Part of a small language model's weights.
Training: a variant of Adam for these matrices, 3437 steps.
MLP neurons of a small language model. Each row is named by its layer, matrix (up: input weights) and neuron, and shows model dimensions 0-191. Each number is 500 + 50 x the weight over its row's rms, rounded and kept within 0 to 999. Numbers have three digits each.
After each neuron's rows, "fires on" lists the tokens most often at its 100 highest values on Wikipedia text that the model never trained on.

L8.up22:596571524446495497509544491467510508526534504614509525604507500538553403487498585475538505457438418517511411562456506410547406400509425547490515526521584466463510415534417471521502479553509434556391467469499489505554498463506556436548536492405530428511550525515529476506535533500532498575406481487512519523560540471422433518543503508531468511439517467477604549485405446477519496525568478388496484449617464417434460474545517410457506589504479527514462457422400510484468459477495535500555530487526495549536483477456462473556528535502513636552391425470556580464513482470579497616
fires on: ".\n\n", ".", "|", "-"

L7.up62:489513511413547510560490536531444481547497490566450543558564515536465497501512485512397584428409528552508452517432477502426501466490417584485537551557573452502565505498399490535425509456540532553517461546604343485545544495499510448494452502386536448500447544506549435468430470500385473556373546523567508454481458483554441565507418481501508531483504521505582615463560517465529486549574441556483433477508374560459463559503561496511526533472501496505450510501489475518504502517453515524600419482425561479499520505437462520610550518515556530455379529438477579498525438451585454503
fires on: ".", ".\n\n"

L7.up194:483455464501515422489356453476514560611505466593512508488487453409469611509552407455480486558536574429527560527535505528548525486552549558415401590480453472478521566471540502440423492474487482400502538619581506495571487502509502560605542406454520520443507532416440565525511485523490570511575432548511436461405420480460464553448482472490527480532565548572501477567513511513457482445470528584487430548460470477474583543508462504509517434466493611528486559537459560519489485486567453541557483562495451415418499573538523500494448539476468459546480426443443440445469539439531566465
fires on: ",", "\n\n", "ata", " University", " Institute", " ("

L10.up136:467554512454452510519468544487426475496572504534493448453414558463558518468512412607475542507419525531462484502507578524437413508460444576553432441497499498484470436477465523508437460472508643518526533511569495556464472485493568535504486487574516493489552511428600549481507513400507452574542497558617537525487496470511492503559423535508547451532488488478504543503504604613600456393590554430514514465498472604487486463492542407477587690505530518523469519453465528483533505454468496552567447481607450509537511495396443486472508524420536515534471430494555500451411443501572480494
fires on: "|", ".", "-", ".\n\n"

L13.up85:544463410374424453598486533484451530528503457545507520470583436503568436479580550506494483474453451524552526542495509475488452533529423562496569524551506413495499562565413557496456431511564523495478472503503487522461468458517490452528507497457523540448591503482516503512465534495491484565433618492539488520585476557527440479549445571513495447395462563551428504548429491427480558433497493466458433403495491590453482547505568505493489597475580492535380569454471528478561417472396539481491425524484480447486571635427504559493572609489472549502513434607497529478531438421533558516
fires on: " (", ".\n\n"

L2.up59:514453469494526607373414499536558503498477492541414488476490418481551518476472518557533434502443530511556495456550637511383453523504502479532413599441490566521498559568446487508499564453487401500361516431369515492565566463469573527534451533541453520493508538499513498516490523502526544491502522494494460433399463595406509589529540525453558447482466503703509513543505508518499487511639490474475444464484458509495506465514492435484518535505510573492512451417494453500522519508576432559475489515607495447477459501397450450462549569503497401551500507493478488531459536457522461502
fires on: "6", "h", "ic", "rom"

L5.up121:417443410505544471512457501445504524497564494556466543493551423538442565503584471432557479507510537477509525524461592590467518472504450619526486464522493450479510592423464522470457444578467427510539531491471500625585505514558470499473424443412610458485460541546573460521465466415492491464463446472546464483449469563491520491425507516531575594551559464520523491523453537527517532406485560545455425543489497488504494543515566542511481469505582513511544562377479629489505548523499444405433536444387414504564415571495459646437521539459468500485461440471419478508507490505474527559
fires on: " =\n\n", ",", " (", ":"

L7.up171:477487435460452496484429450485370455617504537492497535528531588514572446622524584546474494453435490487444551535492517485388489505519509506567466433465461522512531452621465512529432465480532496425474477517545450504417535522573518498537531542517437524490586505412544489527497370458497558481463485501587461450477391530492489529432493497430543485459416531489561541424513588530578520496486570465376512509511563562533481539541430400455556455429542530606457488623534552515460512537523470495514508540397470513504475512525531488453377415459550492531557466526460480491553447478559520464
fires on: " |", "|", "-", " /"

L5.up255:490508507416516538450451523573438483411501510596539440516507482508571523545508467508539553483464518516438378527477485539510462429466455601491468498478478514449533450507333493475416494457515541516488533532540413539479450491536426480582540529512438540553531485478571465490548437506564541530480458477543487460573537385558477441583457486468426521503499458531561486566420588491500480414439532557421513462518516471493427483513458421564499508459477503572465504411433588575477526494503422513555454616513527553494530374392499493483525532478594471505452545398496541488501429506631536557
fires on: "|", ".", ".\n\n", ".\"", "\"."

L5.up179:592539448488495491530424456551449484393502556533572631528533441487504464494563524507564576484452372482498485514542473531531474505571453558575470475463532456495480503507454434504469574427579485502490462556520497544490539451543577545588486422499527487476572515533447525514512482531447573577504375650508593506499463451551489519475472492514488577520496497480513598479483558462507373535446429493413564481459417452585454444481508479431527547524560527458552502424529497491480534511500536535455466499529491381488436410430489464383457517522583454524502434488571524551541495520499412584
fires on: " she", " She", "il", "ang"

L7.up282:544486576510484560538517454524487435465556558585417501584554565496524544467510436446506574457484460504469449550451500537434552458467457644533408469548553466558541527506464546481475549502443537469561491524562537479491498511640584499512483490463500416458465609515507532521445475448483488460458504517582503516479547519512474579559397491484435550551467432505518472505532561482551413450445550415534478379522508497505475529616527503410472592416404525538451554483357517517500569450490460479514519482529508540583525416472455525555519470462507573473437438544425559481455456425583494458
fires on: ".\n\n", ".", " the", " American", "av"

L5.up50:583476549459497520554507515523475512587439499573520525518540470535585488627513449490470495492487469436444518476403454615505432437507417577538480455403480546532527460471443486469477583469436429554488532502453512532562466540535532467579539426435486513490644520537461524558507466363478498589504414551586425538456465468521539557568568432494499617520511497525498468500543546532520585457484457448491485512485456486497533504443546422409498559448494532557504531404510561410518466446621513575494393541457516553481507427491564449440493459544527432474503478502485523535534486538521431417
fires on: ".", "e", " as", " She", " she"

L6.up222:534479491392467478479436578531413501429545494534490505491523471588529519502512443455461501486420493545453369536481537558435469440569435620474448459534522545463533515515405549457466510499536465436538504532544396447493502475542482468504513556490449540539512519466586543467597479443501490629403478507602505451530502507528469601530504553479466600450477443579535496518466592508531517471492494531442445447487483525461459479615468427581500566486505525649436535398412583476432546439523434497542535552483520558521517510421468506593485510490514528506472474418513528475440420472571496446
fires on: ".", ".\n\n", "|", " in"

L2.up205:583560520404459547563496492448498494489631502502523463537502501472579440628493502506553525418454489488568618495515573516456444588496394522472505558515450513533499429496573565474478535501449515547548522441458517426487517476530495458477501472485486521563587529459464564472522436382526504481506487468564401523551506505485492486528465494466510526484499476548387463565601536579464499553461462497437497444430494502510532515495590477474448489497482498564432585516379472503417441498384522459405497563506476518488562438527588483590433512461547430528480447376427496431491587489590515510
fires on: " to", " the", "ir", " South", " |"

L5.up366:543479475484441462446457489476519411468470355589513450522507481516523555481513456475440509581536480498574345540521548554523408429599526508495465500435487370488574502615400408510519482416488518521472470491550426559520544485538471476509504577435484524513543492390451469479655513445568581459511424435556485521547509590557509508520509478536456506492507473575535574543506480519536514463480536546478549464412497474483516506525577450563474518461445463513526545428477534535540486475578544518513495575493463480426507553472477499426496580579464488549390462507448517474543534490601512590
fires on: " ", ".\n\n", ").\n\n"

L9.up186:516597502476398530491539517460487456487497461525516405465479473515520519514545537472520578489530501586520483487546483498615427444494481461486552526472517538650423479551507565516465464387472435481513462634519517529496493523682433483532467529563517445571460598496491418457540460526524515630447509483509475480564415500473436559523507466530388464532505518568545455509426496519533454517412598411434499465512436562441441490530465458444584519568427507454462450450560476509474540488506518552533499509539442510516527579469451480478513452460541475488454535451348468464467439519453517531
fires on: "-", "um", " sc", "–"

L9.up189:600561500482428589484653499443509661522482443434500461509534449523549421502530556421517543474481452473480501526495504487621503463547440517497477554515577533512533529521515462582551454474479402480473502566494465521426542504505454514557515501498486576439505453434402437483610549546515528549513499424507551459544485526534492467471543475544560518466617558521590434504444521570498540517477454467428475374460542508478592522575524367535555474495470475506481451469564593501445516458513486451496442470596446484540499472414497512484482633488513444576497540432537491460558459501543503516
fires on: " S", " c", " H", " s", " Har"

L7.up357:480595505481519507524482644453503486424489460482574495544445643484546418495537531523469494416470474493470494522511532477487483357502554467504525470471532431483481516606513532555469476468489501474409513519570427521482559499483495512476508465570446523592557538532491552397520447483511593476428438514526478460476427491475503485572450423414544494496513639484518520551508577577543561615487338493403469463412620490521533548481467425430550527533477475477484515486491541447476527443481504454550536512606471538472475547430478539520507590479480468545565505572510468434552529520517433483
fires on: "–", " |", "During", " St", "-"

L2.up333:566522424495491503512438491443422440511524540524458475520510512448502414590588547566567502455423487442530616576469504541475422539537504539480519519445401477500510541598551517454429506578486529489436562488615403465503560581557474478467551469441462583567546530506446576432502400460510534529461502502523519539544440467451526473572479459492455481503492503437469482489582582565501584512494439500383398425446516491547532582568560497555514424437537494563521552565556527488505494473465522503442571556435457542398418455536519467464522502439572426493471519570441433515549540548528549480
fires on: " |"

L12.up34:528513428508451596433547558444439512454560503571459442460484469470512488479574529502521593407488572537576458585460544523551524473515428489598444513505444493554569540524464527553521472507541480450444453586540549539502510521495543521491548517538448515467348501556545539498507555491375507504465443520520437543391471488477512535399540394487532512535545500492562523575517503467446516512501510589430523445447470531485579460530463395522539538511520543543466566400488503543451455478400524502496542545600445574578500479419384538496529473553445465537401536481506427418479401449506475453
fires on: " b", " c", " ag", " footballer", " f"

L5.up77:539466564429530507444415494530502489444524533593502515509547423525513575437497558480520623516452436500535364537434480554489481510444449611526525422469536457488515468531405535473452476421442536644502552521538416499556456535585562407507499532474476585568557508384555523490477466481575558472499411522524561516591460499579487480505482520506502542433509544504542544592522483509531452426507507528471482408483521463458399482512522434554458520466425495518462508421464588565505475457584448451491451500478486520451553456467495451459485609557523517508543529437466515426575407513589478510
fires on: ".\n\n"

L12.up178:479541499424470492503479508512399473521490506504478580425429571565549485481550478535529531430503524534467438506486500586526441540465522504501520423481520597531417430499392400512575527535480401495486565437528414514510526578589571510584534511428429505502552530472576487534532416489547506577514603536604509461523437557454409495546402545472389524522523443446454559500582486520473521493464458461457563493472461441475553536501486497457469404363557479546482462493476606468420462540488456572508507464530521602561470495495447540581471574523545437518446525547420533509489467528526569479
fires on: ",", "-", " as", " |", " by", " and"

L12.up329:423511510400427594434555484449466515560433451553492443478516531467619475545616580511483495425544398516488413516567473528508504568528449415596491548582457494485411494535408532481481500530470498525451485499554509541529469481617588561490547554482463495520555546459562485511515515485493435478507541561541467481455484512491474610517374462464462517504450538538522435522587484460524531507530552516461511473432474541514555496593523397517409439445549476528485528542492544550438486426525470459441471490444497579460477491375431454521432587585474504535424536569526467549582424522516477541
fires on: " |", ",", "-", " Eliz", "or", " married"

L6.up96:505485446424481518494457446520417459475480542612383494489503507529535531508597478427430597495477452578425372497463511533409427538516479503496577483494541453508493507496452540404373529475545533530438471454610445499468443528543516503539505530500482536536546606412512434473555554474539437608459459533483428412554471493535398483541463516514450643403514561565581485524525507522545493473544476552483436453560420487458505507577584502504493566517486595567416522485474554529427454496506522515556483578458538455559532488497462521524542567495506528525438508446561501449503459471579493501
fires on: ".\n\n", ".", "|"

L5.up106:530623493469568545535513561532430439511589456540566470500430481523549547472502439523549571525479429555473501499546575441365487493461529487423524443460487535553436573534517479586500482502459472440495462530523490486554450493488534532529575539504473490487581613504533483493456518521514488379529519566484459516464446425387377495477551485461396490453434526516576426443475523488563460503520424446395415509514512476403543455622645570537526470496530527538506492493458602490444458489526500536574509525520485524432529498501421535523537484496561495557496459543577525517569441497574407522
fires on: " of", " High", "ional", "ular", "ific", "or"

L7.up19:517433491489473500520453517457380452551467499553476544536492563444505522522516559509464494487421549458485465533556521564453482460498375517553478544457448502534585528531433551378407482565552504394526454594496503492505597570653427498599596476489449483518643501464500479487499462556498550509458454515503490421467449481429504544532535592438550473473582518509471570461571563504493563503437526464482431435448392500519485457609548409458493495494497455584454535502496573491413485544446512544502538641473522485444435532468478556500444510446552496534456451480478489545543483504523493489
fires on: " |", "-", "|"

L13.up310:523617499411469546465536578530514479504493369506487400454514626473593414473555533536479517457508475534574457495524520421575486493560395448458455571494527504517512510459495571584527511503510522520478450421531450525410518604550466468510492557468499447474542465457467421533469543476456525430446513497588626449512429495492461513448450454491504499470573511411538457497427538530546495552538524538458497458502470542486607461552501435552541521528497513584513498570468516477414472440460515459469549534501465584396526500474394581503606512517531538471453487502503618552563401447514429455
fires on: " s", " S", "D", " k", " st", " T"

L9.up82:404464471507520447469493427541431439413506509476586511505521508491447504513451400463477501511546573491500454434565494541528459551502493532458415560422547555551442533534468535472395495387434528453499535578570548562481536409572507448560501491470489403554419532415461505464505397514503560626467509529592530404519507471421468542424440534521430549610530463570536537531532617464532415560547473533485501511555501527446464535542519476511578442523576551421428551513537491490535512436495455485534525449501467603464422467539530459539443523536466544567526525395532500458475445482504530519
fires on: "-", " |\n", "–", "1", " |", "."